config.toml
n_head = 6
n_kv_head = 6
d_mlp = 1536
activation = "tanh_gelu"
norm = "layernorm"
norm_place = "pre"
norm_eps = 1e-06
init = "normal"
schedule = "wsd"
seq_len = 2048
MLP neurons of a small language model. Each row is named by its layer, matrix (up: input weights) and neuron, and shows model dimensions 320-383. Each number is 128 + 24 x the weight over its row's rms, rounded and kept within 0 to 255.
After each neuron's rows, "fires on" lists the tokens most often at its 100 highest values on Wikipedia text that the model never trained on. A number after a token or word is its count.

L2.up1308 [148  47 169 161 129 138 162 141 120 159 118 110 120 135  97 100 140 128  99 138  74 121 135 106 169 104 165 102 132 125 147 166 112 134 140 135 123 112 151 145 127 129 141 117 152 153 117 137  89 153 126 105 122 134 152 164  94  96 101 169 133 122 118 123]
fires on: " J" 54, "j" 22, " j" 10, "- J" 10

L2.up361 [ 90 144 121 112 100 146 100 105 140  96 116 155 123 117 149 137 151 153 113 143 125 155 146 141 155 129 115  91 137  90 146 116 162 146 141 137 116  84 140 128 106 125  74  59 108 148 116 138 130  88 147 128 122 120 163 142 138 126  81 101 100 132 162 126]
fires on: "1" 30, "2" 22

L7.up1174 [144 164 140 150 149 124 154 131 118 162 150 164 139 152 146 136 111 102 117 117 124 123 107  77  97 136 158 162 134 118 122 129 140 136  99  85 111 135 122 129 115 137 131 129 143 166 138 168 100 158 156 181 134 148 151 100 165 102 106 109 160 135 161 166]
fires on: "2" 49, "1" 39

L2.up1362 [118 117 143 147 127 127 122 155 106 148  79 159 117 129 118 129 102 145 151 159 130 137 152 138 153 121  97 146 159 148 130 161  94 137 168  71 182 120 137 129 116 115 115  97 135 131 125  90 109 126 120 161  94  90 140 120  98 132 180 135 113 102 148 142]
fires on: "." 70, ") | " 21

L2.up1395 [153 147 156 133 150 152 149 160 124 107 119 136 186 137 121 158 143 140 154 166 147 136 123 104 124 111 108 112 169 129  89  59 114 134 132 131 117 105 132  89 118 123  91 121 140 131 119 148 125 140 144 168 123 106 148 170 139 135 105 126 140 112 129 112]
fires on: " c" 28, " f" 11, "a " 9, " B" 8, "a B" 6, " b" 6

L2.up928 [121 134 144 113  84 164 158 143  98 178 121 103 144 131 124  71 119 187 125 134 116 102  99 181 169 128  87  90 148 165 188  82 123 139 164 115 163 131 107 112 130 142 120 177 148 162 157 131  94 136 121 126 126 142 158 125 136  92 119 106 154 111 133 122]
fires on: "]" 21, "'" 12, ")" 12, " [" 6, "[" 5

L7.up814 [141  98 164 132 137 118 128 129 165 123 109 132 147 163 136 130  97  81  88 167 131  88 130  78 120 157 148 112 142 120 153 114  93 120 111 154 103 108 129 108 124 138 183  88 116 148 103 125 134 148 119 164 166 133 154  85 128  88 137 142 106 185 143 151]
fires on: "." 44, " | " 7, ", " 7, "–" 6, "; " 4

L7.up1365 [131 114  96 159 139 126 127 130 154 120 141 154 178 176 114 134 114 139 113 164 136  96 164 100 113 132 160 138  92 147 170 165 118 135  95  90 130 145 117  88 116  88 122  99 135 113 119 134 143 106 111 150 130 155 135 112 133 139 112 133 120 102 161 205]
fires on: " | " 23, "." 22, "0" 9, "1" 6

L5.up635 [ 70 139 125 117 125  80 113 133 140 161 150 134 116 145 130 152 117 125 153  84  71 107 159 139 159 136 157 121 113 138 108 141  98 148 133 120 151 109 105 111 137 110 132  93 156  85  81 137 144 142 143 110  99 142 117  90 123 152 145 121 165 130 120 123]
fires on: "-" 40, " " 37

L2.up1386 [113 165 139 125 155 109 117 146 102 134 137 152 147 107 129 161 133  99 144 143 124 152 106  79 155 144 131 106 135 157 135 122 151 133 106 170 147 108 142  89 105 128 131 131 130 107 147 102 127 150 186 139 122 120 162  99 130 175 125 127 163 103 145 124]
fires on: " a b" 19, " the b" 17, "| B" 13, " b" 6, "===B" 6, ", b" 5

L7.up1511 [110  96 107 108 127 125 118 109 141 167 142 193 162 117 109 134  86 119 138 115 137 143 119 101 146 116 120 140 157 125 139 148  79  99 153  92 109 142 103 112 118 154  94 105 121 127  80 100 113 135 153 145 108 104 111  98  96 141 106 147 122 103 175 116]
fires on: "," 45, " | " 21, "." 6, " — " 5

L2.up1284 [149 145 117 113 137 118 140 109 128 147 127 116 147 159 124 110  85 122 138 126 142 123 107  82 133  77 138 143 135 124 161 122 125 116 107 111 135 119 145 136 141 154 132 145 127 118 117 106 132 125 122  95 130 157 133 143 109 125 171  71 140 108 119 103]
fires on: "–" 36, "2" 16, " " 15, "/" 6, "—" 5, "1" 4

L2.up1434 [ 99 106 100 133 162 185 147 112 152 144 131 159 158 115  77  94  96 102 123 113 140 135 109 139 171  93 160 131 106  99 147  63 131 149 138 117 116 137  74 120 155 170 110 152 163 154 124 129 101 120 142 161 113 105 124 103 119 134 134 116 141 124 142 119]
fires on: " | " 25, "'," 16, "\"" 8, "\" |" 6, "”" 5

L7.up503 [112  99 115 130 150 125 137 147 150 146 147  95 101 123 129 157 135 110 117 124 129 138 108 137  97 110 110 145 109  89 139 125 121 142  79 107  92 131 152 158 152 146 163 157 101  81 102 148 122 117 156 185 108 148 121 140 118 113 170 114 141 162 135 124]
fires on: "s" 26, ")" 19, "." 10, " | " 7, "a" 7, "2" 4

L5.up292 [138 177 154 123 140 125  88 154 101 122 112 160 198 106 118 130 141 135 134 179 139 125 104  86  96 114 122 143 155 136 166 138 141 113 163 142  84 173 148 107 102 119  88 150 118 107 153 124 130 128 161 111 110 164 172 116 144 156  79  73 127  87 155 131]
fires on: " b" 14, " a b" 12, " B" 12, " | B" 12, "- B" 9, ", B" 9

L2.up1372 [138 108 148 138  97 118 120 136 152 173 145  91 141 131 144 144 147 100 147 115 120 133 153  86 114 169 142 112 177 121 124 155 133 148 121  72 137 145  91 112 156 138 148 138 133 151 174 127 108 108  87 109 156 114 167 134 129 165 134 135 158 144 167 116]
fires on: " all" 20, " each" 17, " every" 8, ": St" 6, ", St" 5

L7.up1259 [145 113 138 125 128 138 133 159 194 161 136 114 137 133 109 152 107 145 109 152 157 111 134 100 107  80 172 119 120 147 137 156 137 115 125  94 128 111  99 108 100 107 114  81  86 153  93 149 180 168 100 146 108 105 142 127  83 156 129 105 131  96  92 139]
fires on: " | D" 15, "D" 15, " of D" 10, ", D" 9, " res" 5, "- L" 5

L2.up197 [126 113 173 167 132 127 153 147 101 119 150 161 150 103 106 105 122 139  95 157 114 157 148 142 100 152 139 122 186 157 131  85 139 136 113 167 120 177 136  88  69 171 111 129 145 150 156 147 103 123 111 110 132 123 144 137 120 155  86 140 158  99 132 132]
fires on: " b" 40, " B" 17, " de" 15, " Royal" 6, " of b" 5

L7.up1244 [138 138 129 137 101 173 187  99 102 136 180 117 133 146 143 152 128 123 139 138 108  78 147 145 130 145 110 113 127 124 158 115 144 156  78 122 121 149 146 104 115 127 109 110 119 115 144 132  97 129 149 114 134 117 137 172 128 135 147  96 114 100 142 147]
fires on: " E" 23, "- E" 7, " (E" 7, " \"E" 7, "==E" 7, " and E" 6

L5.up171 [146 160 117 146 130  81 131 145 112 102 134  91 114  99 127 103 132 124 108 139 136 109 105 137 114 157 104 167 134 192 131 140 133 111  86 116 120 159 143 136 103 170  80 131 148 169 106 166 135 105 136 157 107  95 118 159 108 153 112 152 195 142 101 120]
fires on: "0" 29, "; " 9, "2" 8, "1" 8, " | " 7, "3" 5

L2.up613 [138  95 124 165 127 141 128 138  91 136 130 125 118 170 141  92 106 115 147 162 139 102  69 143 178 148 122 129 151 157 176 102 141 138 151 175 119 110 119 130 131 126 109 172 129 103 123 142 115 153 139 131  83 126 135 153  88 106 120 147 143 105 162 103]
fires on: "”" 22, "'" 15, "’" 8, "]" 8, "s\"" 5

L5.up797 [151 124 144 114 136 111 138 163 127  87 129 144  95 107 134 179 107  97 105 174 137 109 157 115 128 125 115 158 157 111 133 122 110 110  81 151 109 113 132 105 122 123 101  57 151 129 119 139 149 108 128 127 123 149 126 113 132 121 135 160 139 129 127 122]
fires on: "1" 22, " (" 15, "2" 9, "-yard" 4, "| " 4

L2.up1387 [177 132 122 155 141 134 182  95 128  94 137 157 103 138 108 132 129 111 118 101 142 126 139 131 139 123 152 153 182  98 172 127 127 150  95 134 138 143 135 119 122  74 122 122 144 120 113 173  95 103 153 121  87 151 143 124 162  97 155 126 104  86 149 117]
fires on: " E" 63, " | E" 8, "- E" 7, " of E" 6, " and E" 5

L5.up789 [156  77 170  91 130 113 120 149 189 105  94  91 135 119 104  83 148 144 166 150 141  92 128  93 173  76 142 160 162 150 133 175 133 129 153 183 167 124 113  85  79 112 115 121 158 112 174 142 123 135 153 146 143 140 120 113  88 117 134  89 122 119 144 113]
fires on: " in" 37, " just" 12, " fully" 4

L2.up914 [121 108 114 114 131 164 154 147 124 125 112 105 168 129 126  91  83  91 136 129 186 142  94 123 170 108 141 108 132  82  94 157 147 152 114  92 115 138  87  97 148 128 132 132  74 147 122 134 119 133 121 159 112 114 166  97 121 111 139 145 115 122 146 128]
fires on: "." 26, "\n" 21, "\"" 10, "\"." 9, " | " 5

L2.up546 [108  88 131 152 147  95 101 147 137 118 168 125 129 119 136 142 131 145  91 116  77 129 120 143 125 158 179 146 115  89 142  97 121 142 104 135  97 112 130 145 129 156 153 107 122  99 113 106 117 133 175 147 113 147 149 141 127 145 155 129 101 104 111 125]
fires on: " | " 53, "; " 11, ", " 5

L5.up68 [135 152 111 123 102 119 128 106 110 142 100 148 148 145 120 148 114 144 165 127 139  96 128 120 124  76 131  95 153 143 139 127 161 131 133 122  99 105 151 129 117 149  98 114 141 100 129  79 163 132 159 105 116 146 136 156 149 128 129 146 135 145 129 147]
fires on: "–" 35, "/" 14, "—" 6, " way" 5, " break" 4

L2.up320 [111 142 122 119 158 141 129 174  86 117 155 148 124 149 139  67 135 161 139 126 106  92  89 144 144 136 154 132  88 109 101 136 151 120 144  94 119 111 164 119 112 172 124 142 143 125 150 143 108 163 115 170 127 120 146 146 134 100 122 104 131  91 150 143]
fires on: " " 44, "0" 23, "; " 13, "1" 9, " | " 7

L5.up1451 [139 150 163 113 138 106 123  97 125 106 117 128 130 160  90 110 126 148 136 137 109 118  86 181 113 135 150 196 125 151 105  89 156 110 112 136 142  96 151 171 123 110 108 121 131 109 135 147 129 114 116 132 127  65 152 136 130 151 134 167 142 127 147 144]
fires on: " | " 20, " to" 19, " at" 7, "; " 7, " for" 4

L2.up98 [149 150 115 133 131 108 110 160 143 113  74 143 118 131  72 156 136  85 104 163 104  77 128 115 180 141 148 116 148 122  91 153 131 174  89 130 111 117 154 140  76 120 129 108 158 150 111 146 134 113 128 136 184 120 168 126 138  94 140 117 134 184 138 141]
fires on: " (" 44, "." 25, ") | " 24

L7.up97 [127  85 140 124  91 139 100 123 129 107  86 123 114 137 144 112 128 158 120 122  91 122 112 104 146  88 106 143 149 107 144 118 120 157 123 159 166  99 115 124 109 128 136 161 123  97 151 139 120 153 130  83 113 104 135 188 165 130 112 175 136 105 146 155]
fires on: " J" 25, "j" 20, " j" 8, " | J" 6, "- B" 4

L5.up1 [137 163 145 156 116 123 147 115 128 144 152 198 168 143  99 112 132 136 124 144 142 109 162 140 133 151 202 123 159 139 141  99 113 110 124 150 120 164 113 128 118 153 135 101 164 114 161 154 119 145 125 142 143 155 150 116 125 141  88 161  89 137 170 153]
fires on: "1" 21, " (" 17, " ar" 7, "2" 6

L2.up608 [145 104 109 117 177 167 160 136 116 153 149 142 140 124 117  91  78 113 152 141  94 123  99 119 126  92 171 158 105  79 142  97 144 101 134 104 130 137  96 143 107 133 127 154 102 123 136 106  89 132 154 170  82 109 106 177 113 103 135 148 119 125 117 129]
fires on: " (" 32, " | " 11, "\" |" 9, " (TV" 5, ", was released" 4

L7.up691 [136 114 132  90 155 118 149 111 141 144 137 131 120 107 127 126 116 160 117  96 146 134 158  72 110 112  94 128 107 113 165 112 119 101 159 117  61 128 140  82 169  84  92 104  91 152  80 112  83 124 112 134 102 127 132 148  97 144 121 131 129 125  57 145]
fires on: " | D" 20, " | L" 11, ": L" 6, ": D" 6, " of D" 5, "- D" 5

L7.up1220 [105 133 160 126 115 130  97  97  91 137 152 120 151  77 121 157 142 177 123 109 142 131 153 150 145 135 123  82 132 139 145 105 105 163 104 166 113 108 137  93 108 126 121  81 108 122 130 141 108 143 126 132  88 118 162  92 136  90 102 166 114 146 108 132]
fires on: "1" 16, "2" 15, "| " 15, " (" 12

L7.up129 [127 107 101 139 171 123 128 105 127 145 109 122 108 130 115  88 142  87 105 122 147 126 114 146 117 153 148 160 143 145 161 145 125 162 111 181 135 168 115  86  95 119 132 121 141 141 133 143 165  97 148 118 102 142 147 100  85 112 137  56 134 119 121 158]
fires on: "| " 20, "2" 19, "1" 17, " v" 8, " — " 5, " in" 5

L7.up593 [128 111 128 147 129 130 129 112 179 190 127  95  98 125 131 146  97 137 171  97 125 140 165 146 169 124 159 160 115 123 138 119 155 155 130 134 122  97  70 134 141  94 140 155 129 128  93 133 138 156 132 161 132 105  94 142 103 146 119 157 135 122 128 113]
fires on: " | " 25, "." 11, "-" 8, " " 5, " Z" 4

L5.up226 [107 137 130  97 114 129 108 170 152 142 122 135  60 127 105 143 134 142 116 124 126 133 137 125 188 123 108  94 105 175 132 171 150 119 119 155 109 135 158  77  97  95 172 111 136 122 158 119 135 128 146 167  97 149 131 154 155  95 112 145 139 152 115 137]
fires on: "." 72, " | " 14, "arg" 4